config.yaml
n_head: 2
head_dim: 96
activation: "gelu"
tie_embeddings: true
init: "normal"
init_std_qkv: 0.0361
init_std_o: 0.0066
init_std_up: 0.0361
optimizer: "adamw"
lr: 0.00181
beta1: 0.9
lr_head: 0.00737
grad_clip: 1.0
batch_tokens: 65536
MLP neurons of a small language model. Each row is named by its layer, matrix (up: input weights) and neuron, and shows model dimensions 32-127. Each number is 500 + 50 x the weight over its row's rms, rounded and kept within 0 to 999. Numbers have three digits each.
After each neuron's rows, "fires on" lists the tokens most often at its 100 highest values on Wikipedia text that the model never trained on.

L2.up543:554518446530464462449442547506509494513487498494484468524434518475633536529517561529632444541526522464494502564539448508521504411523458458468503451471393492419483572557479525539452538528478600594503478540600614492371558531483505524471525560465522517592523500439551570576410514411499543490
fires on: " of", " =", " in", " as", " /", " for"

L5.up725:495460523474481492500479537529433574525515617378525465562490466456578429502530446469479495556453508487472437512457414473488367482471508440550463534614575469464574466487522547573475494440503620516526594493549486482423504490454500471467566414519524540490507466560537521607458396536567523531
fires on: ",", ")", ".", " ", ";", " |"

L9.up469:558503471462451473500487490537490477479432464415541385525509490524583409512548546500560462522567493477546458544468374466461570482508505482528559463391502500464571514500519493547580527482438535575457565533508490435491499383426469466424488494526449546620478586517551578543499506448566585460
fires on: " first", " second", " last", "\n"

L8.up587:429522553478516504377394461411483494445423517566499487584504465590580500498561509443585521478608545488491508498510524517525464559505371490489445495449481419485545513530525515515380543515377563505439483468497485462536551419478563377473410517495465446446506487510552558456492465446495463529
fires on: "-", " the", " his", "s", " their"

L9.up331:516435504521500429408507409477482443491540466517450480502493459504534421494549533579489576466479559508451565438564499526553426527478433422573556513424450481525571529532506479451438405545438516485430460536490446516512454495552467388536599506706546557540556481543508500403512536491459468512
fires on: " |", " his", "---|---|---|---|", " my", " of", " your"

L9.up114:435547521500558500428538456544498528482426484423432537566491530536443521535456551483612583476439582463459605541543435536581463456513471404548519497483520498387490488543582477504440440516523458545438478428512471500509638456412511577515440499526402514538498481575509567514492564546440552525
fires on: "-", " |", "|"

L12.up540:419538442492444403557452533499433572557547505517461463481456435467527427499525503462471600498439486561458546523548374485512478496557510496559411488512438438468569497537429613477491509466493496476449441516497455555457488472353595482550532417487506529533557524469475559617470399535500558552
fires on: " (", "\n", " ", "'"

L12.up754:429545551510480385450475559544419609475483623393521539531562432432513521491514493443511507567456498528516484554587474542590386525605466479522496460510434475543487525495531578526543542455495498493450536493577454554441490428509601483574502448501507558630568499445429516531430479572503502504
fires on: " \"", " (", "\n", " “", " ", "\""

L5.up77:492462530572403449477408496498565434447488562432579476463512415621475487436558586519535474479412572453391440449500468439558480441481476498503470537492522446425578593479455471465414441438512507524521468456612419523484509560458573555440479454486511517576438553525505556489514498478481452568
fires on: " as", ":", " of", " include", " According", " included"

L5.up267:498521623503489407513523549508515491488501523562447513523477434542526523478600468581541541592428527449436574503473594448517513508515411487579501524473480506443549524519517473520421461482388578531416494491570566498528548448571452514504525427532448562576521550481538547538503535448456441500
fires on: ":", " |", ",", "\n"

L8.up231:564512546505552502472432571467512540597530524354456503525503545427567469440565484561502471489466557520515484591513505453478421487572481470532559494506480494436547449490602487505480534517492577501493486520493554457457425471433475472491531473492501557476548471588549488563451419532397537482
fires on: " |", ";", "-", ".", ",", " ("

L9.up447:416502509543492426398515460460522512529515438468478519528500486496507560531512386463588539571482516502432520525512457479611368481473468500570534438549500480448562564613565475459466495476528503525452606516580439486439535485451522523533510469492429591541484531549531542496471485619532536555
fires on: " |", "|", "-", " not"

L3.up240:547500523459512420499543455501475529495490416440531480454435453511611472484600465535547483547525569510610528446578362487501480369494482519571461404501502523458506549498528496569495482417511552530520584515484473451512522485496493379407597570588546620552514505504460545508422446535546545464
fires on: " and", " |", " ="

L8.up569:444524554489528505586499465537364485519491525508454499510521506421459550494655429409541521463440479479495509478523526487478445484384527538477419498526507477474561494428489421523486610470515578471524473574493540496490568475504463385493490478466441470562469579444498532480481504459489526473
fires on: "\n"

L11.up253:423527569507447476440510581460530505469554493427505506528524491531531474478468571499508514538478559422474477487573418520482454457512406478549566535523406516464534488537528478510523515404432459573453481529500529499428574487440480517504492535459399553560437511432541544580441457486512532523
fires on: " in", " of", ":", " County", " to", " and"

L5.up761:471496496514516444555475553531515476545496463554568533499464414549505462457409504562602462541503504457440549600463571499557534482448451437421422485492444364440539440544586444465566503436470485641477526478569540478500463488502577533499468586483569530508506571424534562570451490423508461523
fires on: " by", ":", "born", " to", "="

L10.up296:521533575492515509492487488541464426577541481457456454467594568516532506462590440461514420519543544536451516463557543469463454541396485514526455534469452424526516478391515552415492527503484555509502535521397572465523535498522480465469559489530451508570439564529492542601522553495427429524
fires on: "\n", "===", ";", ")", " ("

L10.up22:487498586476498445460575584507447429493524518585447531515457437507518581500487435527510478586582479488459497593516588469520536577417500432521416499434381475422472512476494468468469507496430523535495550565489456471471525545487544540400469469473543579449482508475493544584459529423419413457
fires on: ".", " of", ":"

L3.up568:485555561526504468431436472479507508438469474430484453497489552492569518502543517502521547629484560459479502457541489428466433467494498481529465545544447518508418591488497546579536463486483589572476441532451500440480525459594471464481537551559484561571523497490526527517451524444419528454
fires on: " |", " Championships", "N", ":", " Games", " medal"

L2.up334:448586578479532601560605547561443461408458483529416451469519476452495566481554474565527632553463484451485494478494572459506497473388438466549494489469395484496547535525527511570448552481520477523462559565439561493472498492552478449500597415463505482601547455431524526464517577477541434554
fires on: "\n", "===", "=="

L5.up721:538527482554430436506471484479490482416450446517512485518559531560555402496461478440523543477551462502508411503467523538539429457561463555505476551452497530553549572478539501631462404426591488499501373499419550468423522510529480468530517485434547558615502500506517609460452470504484457492
fires on: " for", " to", " %", " |", " as", "ing"

L11.up277:536555455505466457410440533587481542574516480398620421498503386514503489560547413608471571577488574503610466509523418536548431424573492470460489535507493468484497577520565542597473433417456603486466511532551425498578433425535480578465527590586467527552499539577462503484411482567480620536
fires on: " and", ";", ");", " ", " |"

L10.up279:509479459466466480484521492505581500434464472449494499496558533517567484465533525491519502573498575509405416567518324454573483513468486375487484547534477564470550525525457538480515513447437560581538544647623597392514582466533481477472504536379489583587520470483506548526449443480533585588
fires on: ",", " of", " is", "s", " in"

L9.up326:409490560551492533584510536520472523492502550539440448460530495466549569452544447463545526434483537562492506485522480542424519499484512552572538336522503422470589555458504436490519409523470577495454488524492480497493478494545454500434545601528395512598532518522596557484518444545502505396
fires on: "-", "\n", " a", ";", " and"

L10.up433:447438505546456472447517494543479597534538493566540463550456494493513503477607427515504561435529591471563546437606392495503458437525475525548479468477505485440557611465522503522490456512485577511516451452450493424490520483455475533433489598581466533598513593465543541508395454532475578537
fires on: " and", " "

L5.up156:501469493474611436475482500521519516444496539409543501600471449470469473508491525502520496479520579496439478556510444430545559441507462534503402555549480466422439510589483504530485502420506515488578534472506534502368510539465481504461474457422612555487552504449596565514372590440449419446
fires on: " in", " of", " across", " over", " place"

L11.up547:412603473573490452465472500492338561532496577474457527550492507395536545415458517550550538549493521512495497530587446499572432487507468503470518394491442477427528526486540525540429481508551445447429486571578462540508553462476545451539537455443513580580506537467515586512544491555570502432
fires on: " \"", "\n", " (\"", " (", "\""

L11.up446:526530470515524387538507486438549494515458466571450497543419498508521522502472478509568471414528504441472470554542352471517598482461445438500450591520460526414465645497513533484434485471536460489471545490506466488367504487509484448439513468532480501591476485531522540546450567480472538406
fires on: " of", " in", " along", "ed", " from"

L10.up569:531506547564462532532494527575462521563486597374512483552566475478506434449560453516527470539516569506499456588571534534453416434600497470559525490522457491496538553542562587500419388451446604514407591522536489456586498426490511457494489488554482469555560495427518552567480478578499505601
fires on: " and", ",", ";", " It"

L10.up264:487510558519559585414485468402355426531379444500491408504432471502574471450597509428568508550581463480439569501504456492420443527586502447463438600563452483454473443596493458470467571502483604520494512542437526468477566493480497485441453570508423525508433608482505591465430547475603549541
fires on: " the", "-", "|", " National"

L5.up249:520519592554510485556492510386551536595515515537475447476431442521540598550549579539555542547339517495466499458502535468497493473457437480541534569532527527476573490491573509557491538513490510524452581442495530434448488494502488503462496424543386485514596487513488533549566348493483531528
fires on: "-", "'", "i", ".", "s", " |"

L11.up575:435515501451563494492471520507368463565586490462508506488408546537481523391552509501466594528455582565580464508532537483483489502447452489523453561594462538473465477521526410515530584518510604556591484570496449494496517399476479414463533452572492557628453473467460530505460467520487636565
fires on: "\n", " =", "|", "===", " UK", " |"

L8.up283:507476517542558390368436412340467438439542497438484532494460473476560406479582473485620583557513573490480510511558505465518390508534489498612431507481544475447537557480502584525464448548519524439478555551480551506477482475428594388398467522598449451534477445523545547432498533441488442511
fires on: "s", " 1", " ", "-"

L2.up742:539502578475467468595557550481480503420521465509453506508437402456473555455609459460498514522401516448447477478524540439514503503412507431562483472488464458518490524558545495561400524453513555559546522587442517498563515527475544448483565528572477482559532508430420498427509479453473436495
fires on: "\n"

L8.up759:468573430520450449456456525449472398464441481480416511546479535466579403509507462428598527458553524475519520533540454469531423489508424552605461526479533482480490504453501582462433444512510452510465584465474570560437597444462522524385456413634411528453565431503530569509419529486509528398
fires on: "ed", "'", " of", "s", " and"

L5.up479:497552549498460518500544463521415519518533574473499473515488400537556573462479449637605509661413478549490517487480496458536515513584534585509476533482466564474537507460500497554578548503459542489462595530541499495452436470528517545417517475466489482471578557497507524473544492465566492495
fires on: "'", " |", " age", " which", " number", " N"

L9.up473:520543485540419468542567431461529530532478514435595491490460425562514508495503532469548570501519528424473474540561442582525432541534437503488477557486408514427570588449570594478556496398524556458481462481538518427493531502578516423514474483489431548610649595478484571441436474515488482468
fires on: " of", " |", " to"

L11.up540:441491496575555399515497553491505472541495617461525496556455531470562568506464407480443530493526548541454429551533518518581394516549560480569505425456446423537480568430447490468494429568450542454494525524563406558528510553476549412582452572427475519598526542556497523516535435538442533553
fires on: "\n", ",", " is", " ("

L12.up407:489543465525480454459472567497520529476505493434559404546459492556535473413521419515574416452542584482514545524524453453473512519547476546490456472464454509512534561452515480608499568537518514566485525460504535482460511452493486454367499469582491535479549528537487565450394471539539595551
fires on: " ", "-"

L3.up432:452404471444568360562485465475444599526511546392487535525485506477581494512551523463485510543516584525551486502557400503482464488517549532502495526489500433560486501411458560522562508484507525492527492581623500522443591420489507511560539473456469552614581484525467548605497402545534467491
fires on: " =", " (", "\n"

L5.up310:447459553603552454430544494491498488495489569478484432537451488600556540483554528560555565536441636498401453399508440369507443492436485376541483518496502450431580572502537567532422406496405513507452527508483438407521509530538510471475568443524433537589489490529505537540575558469462449526
fires on: ":", " of", " were", " |", " are"

L10.up36:478550594582484482400447510406494479509501565492532503524437458484536611523438502530435504426460606461436541484499480381506465464524443501509441501493529495376574500503546542525492448500404544523510485600475425497461495465567519477498509604498520552597591490529575531553515552507536533462
fires on: ".", "|", " of", " |", " ", " .8"

L12.up110:379497508519524408428497491548382496557413521408459493528490465535561494437510472524414557542549498486493470527533467505557422487556396459516566517502426501452595480475628489495443460480441491488485461466618442564430534474461571542537464468481397543574502553547501533481447427525486522490
fires on: " (", " \"", "-", "/"

L2.up748:617490517435474481547419576424546439464463502505503511494511432410495470474523518389482436519537559550495546502489465510480466493522535418560505479478516535448511503528552568462416461495455451519579412473556523541497545441451488494492511462555420501474473437509433511510473552544399506490
fires on: " based", " Live", " En", " popular", " Cur", " Out"

L12.up229:445537512515497454532537553533466581433505510530568552474465436442594445488542445466552627516546555510580478574518518458454379540559436527542550421468435543464525599463421545507365505451515580448504580511487515469486451427498428495475508475574516573560496571436602561498485528521478582477
fires on: " not", ":", " and", "ly", " nearly", " to"

L3.up414:480446561538525390415428590417543466523504588387538472456500484459502451480474481461573480580575638489439556517554447606471481490530556488510602548507445494494500486541572549481509464490481542556428456513460554489541520507448510517487480537512464487507480531605519547545457392506439463493
fires on: " |", ";", ":", " February"